{
  "hidden_size": 256,
  "norm": "rmsnorm",
  "rope_theta": 10000.0,
  "qk_norm": false,
  "init_std_o": 0.0,
  "beta2": 0.95,
  "weight_decay": 0.16,
  "lr_head": 0.00374,
  "schedule": "wsd",
  "decay_fraction": 0.81,
  "decay_shape": "linear",
  "doc_mask": false
}
MLP neurons of a small language model. Each row is named by its layer, matrix (gate and up: input weights) and neuron, and shows model dimensions 0-127. Each number is 500 + 25 x the weight over its row's rms, rounded and kept within 0 to 999. Numbers have three digits each. A neuron's up and down rows have the sign that makes its largest values positive.
A block is one neuron, or neurons of one layer that tend to fire together. After each block is what it responds to, as a language model described it from the Wikipedia text at the highest values.

L3.gate4:476529500527484487502461539501507542494473518446495489496515514552506458509484514525488517456478542467486513477550495513534517525517496531518486545488496499532487468494476493486493490463540502492508508503515476502464474480522510513523476519533475453490446560502501495555480478504488483491466568512502549499489514492487489506538515478449554454508488522494477466475518440468553480460490
L3.up4:481532481502476509452487499480505488460531502530468502546486518527500507511479484497504485480511513497471516504514480534501491511498502489495529467539468530444500503520495493464509537472511452497474512484514453549467474536493465510472540544462504541506507493509509511495519551509495505503554548492544526507471467485528482487503454514476512486438475511487501488493514483476488513493543
L3.gate79:458515489516531461508450469513479486515511523470537538454406501490505541488479454470519532536523451497495511473481544475488491482483532537507490499481533478539511484472460528529480485487504462515562488463489485542487490501489472535488488514505528523481480538492479505466481487484513523475487494511519522505486500544518508466513517506500492481499484460496492489522509477487535480461522
L3.up79:460542496530497471517454491494484480560515510507509500528494509527502504503529490479503526517486474496527446525498543447546538459446462445483521492460480553509545477442498541467498482513479468508532504438479498536521512452537459476467473501515507469493476499529539510499496497511519483490465496480526491492491525507506459506505492508457530464509515507500503492494527518497479501483452
L3.gate144:487478500532496466510510522562481525438538478488490524540523491502509526513501526536497497525500491512486482536557501489481506514480494496538488490481519500470500509510503541454482477507501510487535511454483528486471501501531507442508504528489464445475451531495509479452490519470492502492469511468498477502492491488514508510516505486495488500517493454521505458476500507494462504514494
L3.up144:470504496546489468517475500504503497487513573484526546497490517512464488484540455517489498522488515476493484517475471479497510489474492510531532513453485508561501496488513504499531508519514508531498515453528508474493483500517532493493502478481522505509493504476494469486501519525495480490462495484529517520513522511499492463484470484407499468513495513477518496495520503501493568484482
L3.gate208:451510495498448530562491475475492485494502490489504482514505477502471461481501492522534455528494478488520481540551489459537525528488523504542508482490501516522518493513489508467471480517511495502506534480501476514543473479477500495545507522469526457500506502485491513560499520448497500493480498471497468498513481525445505498490489480471525515452475495473497474489508466487469464454512
L3.up208:473518490540530508553489524474513504505451493544556506452476497517489460495485537489485501498488546458527472496539515512468470528476527496470524460469496504481516466542476477495529500493508510505514505474514525474492535484521449531537499507536505492515484516507483521502481509510531507470478527492529442523482513503510528498498481467445569461508475545477520487477512499541448509477480
L3.gate409:512520540473482446490480510528490502570493474502520564535484463481490454534536462491515540499518461497490490459541506532503490518469529485473502504482504486488490537485529521568450491517493509544566529502495464525489462498516460517512496509486493532469512497478523496466512478539505520479486494503511489532512510498512466515504474470517543519497470521557549478508531473483485501529494
L3.up409:523501496470467531488512506518477477491470481513527506472506507480512526491487503455482529510480516492507477488508508518491492534548516488494527499546466484485480490458513529507477482487476493513508502466513483527443522491499499485515474464482526508520493535484523484433497465535470479474501504493474508493470541518500531464496491476526527482524486487488505474529524470519462504474508
L3.gate469:481474507513489479508504520480539504477510514538503535530506506484500497502458522514463510515525544524531496505500463452493513483513544520545458487512502517504529548514454504483485491497463484491537509528481527475495511500468530509567523498511479484466464479509499487502460525500449493469466476487457505482481489515524495528497490455552551511497529525485512498515473506560480517468539
L3.up469:497504493511502547521506527482524492502521451505483465518500551487504497493492502502509508489487499516512501566498519461549519551457529517504496451574434465493488501513456519518448493533507467518507522547475450569474515536507526513463476479456467446472473506500512504465504538469513512461498493489471499516530516531506533476499514505500511508483532462489521525496493517498442510475502
L3.gate646:473473501504481474529511485428474509484521488509495465529513519499512480506530522525567509540515514532509504487520501478443527508485498518518504472525534519484466522501483555479497480529534490535533531506512528521512511498518483460490505544502524540480484496499506504499541492454478532527495494496517533480459486498501510472473504492459441482502541504477515537548513445479485509456495
L3.up646:492509503499478510457501497467494478479503490498490494477524554505512489466510488511484482506427507472533461507528518470535457502509492519534520495519505505472464514497474525492494497488537528500476510492474512472531517475512494511533513464537496461489513508463513533517527454518532500549486530507463488508474469486517539510470486506467511515538516487459467472489526468494447533495428
L3.gate650:482423491474476478536504481532496485424494487502472483551507474492554514510503522436478471524489503482468420501537491503542535520495525481498516518477510520481509501465464514489487475492571530540504500495563491502479532486488502501559508522501513493497495509458521528523552458494511475521473492489491439508479502474497472496524495478488520465498489486477505458494512503541436520487504
L3.up650:457532481502500485507514482516529527541492492529498509529450496483503497504471550496497512507497496495491476498489493465522483544498544505508552525490474499494500483519525486472505501470497477496501475511514535510463528519541488511499501444505518539484530517514533492437527501531453514523480533556523505520494515503464502481517471478428471474503502485482499493540510505491512505495504
Mid-word pieces, esp. "radi"

L2.gate555:512489514468462501513477488453472497501497484517476508507467507522456483492515529482503519498492512521462517481487516479505521487489473540511487485512533508517501502498508511512449496480490545468518494505495517572441416506463472502497467482537523504493511518524474508531538495525497538474499491502530504494502515479504435521509490490465504457508502496502515502514528490471479485502492
L2.up555:503475478518535506499500545504518509516510471515507511459512482526498471482499534487486505504499480549491537508501449497506492509508502519480476506460497506468499495498470578510470502489473507490517520527483508526493517493505522491512507510518528594488497470476515495537468503516555512550477476483527479497474523483431489476486527541520502499517498497475506505514506477498539455492521
Mid-word subword completions

L3.gate48:459485495488494487515463500561552480503522493432493494488505495508495552520495478501456476485485497485461495484464548461485485487476502464492501470487521477483507515482507557499564470444471498456513516470465493551517469460502506500491536522515496520474485539509465497504467482514495494501526451496517499497469523471495452555529507480486498492465516497536518496550453512464518444506482
L3.up48:478479520564495506502533492519501479499504518491493523469477498454491485498549509478499493540533480512517501521473510477497496519446532452503515449465501540469530492489491478467504491517461536426510470489525477511486483474545483505512509472506526502518455509529525510504458522511453527475492472481514519496457562512544524495484537462494512498516529486500471466538506511512450552478545
L3.gate323:510483475479473459476495537496477479552471489495505505521556517494482464495497489529472431529490511520470490494479479490505466485497502460493500529474538528502504494426472494502472546514482546521505516502494469500452512460509478492534492483499500504491477492510461460489486480474470477508537542518514517497499512522469483472498477492550490459501484574503493467504502528539531542452545
L3.up323:521486501489528444488461520465571516523462520497478505477479530487520464501518514492478496486513530495543503500514496486492540493516491527496493495484493472451515572511502501510543533504513507502500466510455499513476508502467488478521474500526490462509489518521469517485510494499511517474498439446469519500462481499479517460497518495521530495479506550522479493516463509508495511441518
L3.gate329:562493487515504501472514517518505485493465509447523477510487490512442525509455505527509491519541488485507497474483502451439500577479554465470499529503484476555481523515492479459493470460552476510498514523495446510503512513487515479485502513490490474506532514503522472497512504515444486509513491531542527492495514515490519516518480540463528469472513549534502481537498466539497572525499
L3.up329:534510490498510502466502525492533474505488481453520513506477511528464492532525480509521460519494487487520494490528495514471512560507513500499505486502443476494486526540501482421522441478540492503501486517453508504545518460481532500510525496482503480517526514506541477528501477485483467490499505495510488444463512487510499517499498502489496469478481517531545474534499522484529556512490
L3.gate401:510491514504479530504516532504509513527480533484491492503457519524459465517512486520462468499508522483478539432474488507491517501483522542498489470473517450520508513478484484527503485470516512524537529553456490532493490512536490515512476498486478507499516464507473470510503499495479481473523473519529508461487513503476471543544472512489495514478461470522467513525484504507496460502522
L3.up401:505464518466471471504478552495472496494540483508503480491489473488524514498506518537514449470504489494507522457481496454512511533490514483551485516497477536429491519521488525474507511458474483509534473524492549491503487518464509472514510485441489553494488503515456459500517526485495487472505482529499498522491518472510536520549463499478482560549534521507525510503484512464517491494526
L3.gate481:525503520528515482494487514513466541517505492485488495469511526475452477507515473503494502491501516476489483515460538516500562499466519520506543481506467478470548493505527491469555514480480503489518444532506513543451523523518532505521520532466474515492518489506441500479484469504476505465496454519503526471466485524471505483527524517516474498497491516527503457482529474497528495507526
L3.up481:505502527508507521457468492554493548496510450493492454499519481531440480490436465501481488477526497445489489500465520510495531522474494445490528516504505458463517477515516474486518492486505509509496485496475498509462492525537528498493528517443440499513566514475470500517509470504468493520515498502504539498480489557479464498507486569491518508514506520523506468468501476500525479532519
L3.gate488:483503499542483469498535511508510508478484504536497459500456424488476523516548524469508541505557484486505516491508483487495503511497536511525527473515487496517465471506506518484505461508514487486509471495521514472453518519464506477458476448480459505512525451498487496515456530468466497516489504529524511464487484460502513497473470485454439485517545496513518472533526493457525532535504
L3.up488:490493459529445458467505520489516500486488471506479504488461455488480491525543521520465514505484474532505519480548457522518482459520493504545483504469418503486462518468482509491532498520488481484485503497483506470512524517524500486538498479467518448522542502488495521508488469502474504538493497494526501511483462479462518536456455503501478491531550455540510468525484497493525492497518
L3.gate498:492455476534509494480482509527495468513471512469493566487482533474459496528495481470457490513488496488478469454523510485548528511524506499521485467486483522459515515517468515483480445501494538502496507469456483500467523525508510534548471502507472434486519476509494484508536472490534492484481518522548478494545495508543495577523473503521484510535480493521512541545500430482472514520514
L3.up498:502482495471492496509505492501493515551496419492500493456490459467475463495513480504500448486526489531488557511558485478484539521500467498465498487481520528488502442540456478465488542471475526535527498510504506502459473473510484479532463494458528510489473518526494505528562488500518540510504501535492485489470485510485470513503478495554498477470540500484507505495525485494488519521516
L3.gate547:524501482504482502471496515497478512502493487493497516483498503503430480541542507503465474516514492446497536485507533475457519522487560477551505452525511491508478503481450485451522487479520465534580473479503451506480499447508487538539477470500480514453473481507475463509494501495447465520520502531542480485485516483493509471537483509517494567519490493480485522512472500500513514488550
L3.up547:488506532452476501502487511497489542549508510519482522446482526506454486522539486503464472500495447470480509472478498476480527475537557540498514493492484488502518537479465523467547506464520490524521471504465480505516516492484489484535497497467508543470478487511479480537445471471468492534522487548537489465486501467482520488470470522488473536497494472513439498552515490498531553485536
Opening bracket annotations

L5.gate3:544517484466484529496485473483503485566521477562498525517426469497458504513530522518493516469526500543451518511504512504512504491506552500453476503452492474546509516464491505520543503475506486517524525510498463518554483457550497507475534534475519486481484521497497521472500512478473459475513514512505515490494479513462464487530507523491554472493455475545489546486488506459506480510501
L5.up3:505495464495498501486519534486501539527578487495479500516513496538462540531493477499452513503483517527508514515516505508483512477481441498492529500491510505470524529525496468507543523474521506505521504472520502499515521519540503540534518509460468490480544518497440516468492519504515502525525503514497484541518465447526500495476494524486513480505482455497488529488503529521496476495512
L5.gate56:518550499505526452520514467511522512506523496483522516529500508472524520526513494486494446477496541479486506514520535505477514504487496492573503498426490506542504507507452485513487455507530492508499505522478529490545494487486518522518501519486475509471467455463544465541486520498519515501500527509514448507471521494489442522552480518508518461488528443474515498435508527549492486492522
L5.up56:478474520464488519503462497503526497476511538497478510533501509496503515549476500512546463484511488473484489474454524490465492482490521516506534482477482488490464525504480502454483504505524533494485515508428486508486509515482493498535487475481526459489482443478483481526475509525462455511469540545501521537506484492542533482504527526489517450493512541473505455471498467486486549507441
L5.gate201:551523478556519489493526463505503514500489520524472538492490472492504482478501522501481505544510495482496496502451505476527461526496517514491496517475520534536512463482490537550544524496471445524525446495529486534482538507486467465456503492470509476487476491471480521511501503502501498527500506500527512518491510493528482511462497522465449504521483498496560506551503518500536529540476
L5.up201:491473522455477476481515474513455513479517512482515509524498516554485534496512462466527527484464508520479500468556495481494508469523499537517531477526524508505488525520467533480471468550542479513517543531496499474498497537470470495493541506536472482466506505481471487530469480496573567475500511480520465513487509512489507514533468428486520521485509490526508525458481496532462497480535
L5.gate203:523526505499453550532538486510455484505530446482506478484502462498527494499507475497491479474540532513513510548482524501492498473502503516514526509471523506505494455486515481464528496538503488464515476500516522507464512473525506465459482484543442505510476529496501502473517516470499502468514502507500468498496524495512498507524507492458550476482515462467464470515515491477515537516470
L5.up203:491462496501523455492485479524542511508498487504563503485467463459485525475490492484529505537495509518483525478497505477446487532495511482471497474457482506481524534534463480540469492467498514524518474496465503505415488524460509447499458493482543506511518482511485511496533495512479495498447534462550530502490504508520453514498531485480515503505483494533521467469502502503510540502502
L5.gate402:464490450479491543501495511489506496461491492518512510522462487556539542515499550489483511468517440473498494491497502520512512462496518489509473533501510489553506470494501484497503544557525459481485510513527465533508505515487437449468523498498465472498536460494529514539538506487526528538467491499496465510525497470500511502534525529481519482551499501484518485471499521533495528469518
L5.up402:526523482542483513521490525504511490489551455447489490480481514544524519445455500445440517507516530475521448521507510496561533456490533498515519478528481478516529466515523468477492515505512503503494473533496522487470578540524503494459485498521482459527540492505499487478510505524507499507494473477479471496512493562471515527514551493495509493530541462551549488508514521450538487512492
L5.gate505:510526496507499492509473505515492478483502478527496523501549457484491514446490513510512518504456502510464458518554481435502508538490534471479495471496489498535515480480475525490469488515492490483489440501524531446517490520527487527449479520477492482510458476505522488499484504506442475521474527530494492532516519465501511508495515516474497509521514516507530514519484536543511537517486
L5.up505:467489484509521487520464477493504489508526470488462524486495525483546540477521500476500518497459463463534473525540497483504502518504512480443532532482521496521537532503509478535470471525545512534481504479504562477483521502525548507501523514478512481518459499523506519504458543472496498547511492496481481499510525473491481535490468462482478486552496523547539484511451537466467497505515
L5.gate636:489495522466484543509476537466524493498470504544490516473472459544520469516536517487497485505477435501512547480517484495504488489565499520492549495500506467536451504494500527498476477467547474513526470527502489482487507501499503522478460516502481516464503446485509493535459493490499507487520568531510493485466464480471494502469497520512495508553482520525503507526502461476524422502506
L5.up636:478478504515487493505506535493540531520464508519498477518476487492499479507493513538547499540502492487535510447533539425515494511511540493501545520462507486557454533507485459485459474493535471496497490521485458533501469483512556430490480504519501478483471501500472471501476489512515550491534537494514513468478489505501497543499511500453516566511541509512488521503493518482489479504519
L5.gate641:467542503500541540523450507515527495532487521474507520520485515521513489538497496505525504501473491502483493480456555452488533499470479498475533483467484536472517495542491513531542482526467466481513444522537524483506533515500520450523502550523515461484516503488494502508514493501509488506509500486562485535502518497516526489483519478482518470462507469510480490453511506507563558487495
L5.up641:479462513533519532490498513493488503478535475502548466495475508464490505487482476500440456528453468439513506484469521466494459497518471497471478537524477480534512478503505518525513536483477536528513485511510506467496494475445490509488468514457489469515490479488474488502493483476514522556539475488531506523481493499451543509518482438538474493533487515537510479493498497492462498507518
Mid-word fragments, esp. rail

L3.gate65:513480492517484497453459501467477466488519501511492512525504479490504510513508507501549462443510484493493531545492549480491474541505452547529504544543551516488489506511483516448474488487519477499523523519539504481508502513497487534499533525516477497496494510495492497531493504485537522477502515554514493465454522474564480479528529472544489504562494515525528474488490460519489520524531
L3.up65:527491482495506467446494464506509471507489497500521511492519498490488471551506514512494527556505480510515496514533478500476503482528491463466427479470435480467454452440458490472480509505510483533476513460548499471488492475498530458472520484510485475491554522523480489495506516501510540466455526488523540491483491498489435474486477530510464485490451459491464521514500465497488500481460
L3.gate128:478543477467494473494477511545531520522440545545502511491507446504466520506471534519495509443501469516529498480513515519470521517521547479527508509514465511546454478493487560493511464505478476436528518480516434483511494498534469439459531483517461509494495473526460491503488488514485481487502514495547477483478511533504483508555486518502510478512472454524512528499509495503517478555507
L3.up128:478518474455486515531456518509465523496459530498461479466505488472556504464531537508515502474492478484509504520505532492499522499507488457529530481494459518516490491505501532476511510505487502423481491489505470481522504496446538471502476491496511528498547481504486489478462484513523514489510471513484451496464446474467501485446502527525498476557514520497506523516472529533497493478518
L3.gate245:472467495509480470478511489536507559513470468491480548506470501499476486479504471494463452498500530528471502520528482527505474520506502484486526486545487519523501502483486520497456492490523491489519513492533444503478477537494532497479471526508561520508516534512491513510500496499480528474476528506508518474478539479547493516481486468486461507514515503524513473476496508511505575467506
L3.up245:495493485524461463490497536538495499476514512540463493474484496516505461521524481472516517506457476516502430498473484489501492497554506472510464519467454517524495483491503470503516526512512527473463503477496491479501469539520486487513535492547506495507481552475499476474528510487510474491461494466484526505497484506542497547486477512542570501497506508481476500512552501508505530490475
L3.gate285:456486486490484483466458503438481447482505498511533496486510493495480501475502503490431501530489489511508533512513506484493456503483487470514536483460485531494485520489488467483473476461472501484502517488521477513495515488519497520548489525484492481517502495499453493526499505477545465504461511507507502502475513491473488494486446443489473469523481483497502519487516486511552500566457
L3.up285:525508447503485525472484529492497498508500500526476524529512469519469515540474467500500475541469493514476474507504511496534470510509492508545503520527511485505499427507464526488508486496441474511534499489487497496539489475510530472468483513490481464498495468505522491521490465521496476500510507502516486542508529497494452516491494486488534562528541491452532457475503497486547524489477
L3.gate447:478474471540477496482523493517497527498521495490514526518513488510472495516510514530504489556488515506509497445495489484538478458467523487498491515559499480500492450459474557495491509502518503528519507518496514540499492458469488484489469485470522541474506507537513476458518497527469491538493515506493472477569513488497481485512512561515482527530517552466483500513493511446496532545533
L3.up447:475514500543509489448504489511531456500489507523500551464487492467458467522507521491521495541524450531480453507492542486514478524483480518504533487520508428497482518507469519479495483503480518512506455500496512532497510487484535482480508502449529476466513531476528502461499479508463515494492517488526504478542450449530468495513472477467514457458432525509541490522525514473496507483524
L3.gate535:487436487511507494499489497550488433513452535493510480527497493474474490521529499501512487479501496492518505518486513460487485501515503478470490494517518496512500490491484488526472490549508536530494568517506452491489484446482501495485448509533541490494532512481494473540547517484482536520455454526511526484500531488465470508502492468491508480522468524531494466493508489502473558508487
L3.up535:508447489496513497514511542472518474481494500518498546527488486551502509519510508514499457482496470519499514498519467468487500464480490502493500496517502473530473509482498487475504434449495487519463539538532523504492517491476506488473506492486464510491471552472506505552476468496512503479484539511496487512456480465521523492524500452484480580478494476526508530524514478501520459480514
L3.gate569:487495506515483454499498455505474490505486466453509500492486470437462482533531464538468494511476528477483519461478526465528485533487512504542470499519478498509496511519475531521533456469509512512521483488545511500457507488507520545503509482549480482466465472497469520475524481490490470501477484534529467491512492493529518529547517491502506463524510515498529486492503530457515493482477
L3.up569:474511527509479433460526533490481473546481466503521478497487519482522485510508502514470496466499486468518485528556489502500509541486515491510487531475477544457514513525486498494527512519532480479517462481480515493518473493561547499532520510537538493490508477525492510515460493499467547510481533540489501490464516511482537517510454416495472453535506505472469513534449473486508499523519
L3.gate673:479497490516481531470479490562494493505503537527511526528517455482514472451501506448482475515466538477456522503490498484479497525501522445500506507493496511465477487445455485461534498496473467492478496520500461465478457517430515497517510484518509520497504502493509524548551529470518535495507524485556501472478490488530477455524501495453544472497502497526550464513487513548492543481510
L3.up673:453534457486486510503484558472471518493499491490514498502504530510484485497494512517489457501487515506479514522549475492504477531515485482551486483498492469558457492522486487511473541528543467504503517505510497472530460496468491483517486482494518418521506500483520520484476500478511446472487437489483485498483505498468511515504483482497540497516589456456498506492492538530483532470505
Mid-word split fragments

L5.gate184:522467487501447516511478477491492538455459520525493510519479536509493514524499481498541463499478512507519473510491513486489488535459514501518516543519512504522534455457499548469465471520516456496530477468548482503500474538537477521488485519499508503485491495509507508498528492512499548551509508536454450483491498513518474485534476514475479505494515509485507508493508526491497552513563
L5.up184:444500519470516433486497505495520532461502500483496514517513482514528524544498507499516494513471491506510482532473475503518521546464537515531481484472499499475532539506503525472535476465513515481508526536523490497509538490440505472484467511503486529493514477489531518459560483491476490483497502493480482510440529497456506498488461508537475506522491508451506504490509523490476513438501
L5.gate191:521476513527517502495537504415529539486484464490493500498493481553447506504487486467507473507488514513482537539507489471492506542475519458478496495514469490493499535496469517451494505488512476512493487524461496507509521507497443516515501499483520513462500511494499501527474525535501512527490524503487464513441521514538533513506504488506518491529500484471523468485491523503531472542525
L5.up191:479503502504467524500478499512530467488423479490484512535537477519529514478501481558539520489524531498507531524524506494514483515510515482496499468521457548478477503473469504556473530520506453500534509494519514470493432496533523511461481490461514504533495507478523495460486482455479526485528498514505514465477501527507494496511472524485548527499520515500482520522500507504473468469486
L5.gate270:463513470549464480489512463461485503506504496503499569493511470508482495498472501484472451488488538502487523480517553496526494483521499515469454470522494574498519521456517528511498500510528549460498523498441533449448516481480485525498531525533501470478490463518499507489486500504453483511463489462432502551530492572450507478492499487530453517542499512513490522482481495532477454485504
L5.up270:451476511544503446508516486551483491503506561512505487494523470478506531517487537569465485479484477546509533476508510463463502477486485500513488440478493524515509495507488507455523509520487496551535491506496463489491513509502501498537503484492481511502473506493511505508487521561496520522468525522479499483514529442486506511524519523525500549510532521480479522515513475515513462508506
L5.gate386:522464466481456470470543519499505498511498508450499517511478543519440505565513470484510488479498473469521500498513491460518450519482489513507487466508528496501520508488514490512548519498513512527548528532481523518511518523510511489534472520521471501418475522513527509479540523524541521481496541533458484482482510515529507443533515508522471502481483506496491455504458483485509504501486
L5.up386:492474501486473451486532493476476539489503514500506496481470539511463505544469483463533432512513480482509483512497456514483479506478492520489432499508497529502558482475490509520534554489508510506496535518473487539487577479506490517563465489487511541455470494510497498463495515516498525513541514486457489489513510525497515444498464501510524511487514507507510458497475511485505493528458
L5.gate668:502497496484506456475512498476514512537460521525490520516536489506505472519534497513468445503498521506526479494511497476511455512474487477487442521487519523475509519495513534482495444516511506518525500452514477469533486485462502462476470477474498519472523505460517518541556483505465505472503509503512481468529493498464462515492468508511483506534485488486498462475532499496487507539502
L5.up668:439524508487514451446494475459527502481492552494499530463482490496472470492484524521517466467472500526531491498558510502549456513463530515509541523537508520482483478481550499512518489482517480549504482502471524458503466562503486476497519464491478498426522498548524502495482491477548562516518488513494454501502479511486533475524492530515495498475489470487499467516495509480508518501459
L5.gate683:524486475502525495482520489538490461525495469492513517519464512516470513492481521526546466521521481537494472488502506527551437505489501497501451479534518503473461482457477504486463490519501524459511499499504518525499504506471480507468486497527458489430494556525462491459510494523510489458511481521510511538473469513501511490547471472470453513491538493508495532524497466459541517553489
L5.up683:490505477498525515503538490489484492506545485464494519489486536520501520501493533532544498479542469541504519496491492547564446466480500509527450452528516523490490483519521518510499518531536524457520516484512502511511521500497464497473518497500457483458487508521501493492460489498535503474574501522497506537488468493486548512568486464455467495480532516473517555524479476471511486530483
L5.gate689:452486485540487476477481456521490498521486447483517567483499516517463501524496502514531492490492503523494487510496495516545467451510546508492503502478478497478504532516470499543538493455534499522517489465488496533486489525491495518518494495517525526464519561526481524484505493504491488517532457541480503510511457476471501503508490440539518526512490546502520521532506491451520568506477
L5.up689:460490470503499498496486475523525494512483510488498548518446501525487564509469519524488518548479513554484523515498490544555487524503525476507462487478461504492486517461479563505514487489521495513525475473491477518504510515522558482496536498518495494472506482501499501465505473504473473535503501487550502508538526485445509478471485529522514504517502476552521499477497509488489489466516
L5.gate697:460484519477462448458485489509495533523493522491512567469495514504467509522520494523513499500511484517513519515442477489489469467491517555486445510498538468485502487525520547510558505486503540496512456487511528493466482482479519514453483519518477480446476496474461501482478496523499498475496508501486544461526494536502481518506505484503511477513488508491529588531488523512543515499518
L5.up697:544492527467535487472485443502510493521471477490508553503472526517527498468503499514545509499480510522460577502482523490527476502465500486450523505536492495468479488524515509489510492494500520487480486503504537507494451509492513474462533529526509493496543516466489466467480516492489519498539520493484490485482520535462501521532501490502509475484515482488500480488511504469465553475519
Mid-word foreign consonant pieces

L2.gate361:549514455508486519498471463482528472497503463514523462500504478498462471493513503503466453496483505524499477498516556491499435492487499522500519501520495475520513505463499471505498480531485452532525512505526493537510504483542459460461465473516509516479513536491485479532525501500455487472482531500486490520506537496541489425521475539497528549485517510524545457478484458467517496533454
L2.up361:553494492489478504477519464498532468510467492512501491506506524522504507502527505533437472538496494533492494511494542472476469492514492527504523498523501470528506517451507456492502526494491436496481489532514483537551550476538449470494514473517469545481532508478486497514493482491485534493449530495490486515480507472509476460542500562470481488508517462507505520472479450481522477525472
Word-completing suffix pieces

L2.gate158:492493497527484395520491448485470477500517506492520515455501508491478515472504509518510504460486511488478479456485501468500466515464525474479491526486468480483544520455480551497470483489538455513508517480517508492443520497488485491479529504518510510506517507512464502501514513503481511468514496490536502454512509509503479509476510472553540513522455521508509485491508508487507448523477
L2.up158:491550500477480494491509494476491493514495467496505526513547478527482512522529478478529496498518532486478496539533531534481496493484484484551478490467476486509472509462444554500481448508496497535542533499511513511509483474528502484496508509478500513453537494517512485507450486522506491469531543476519495482479502538483471497455465456522482475515514478516471468516480515521541510460489
Mid-word continuation pieces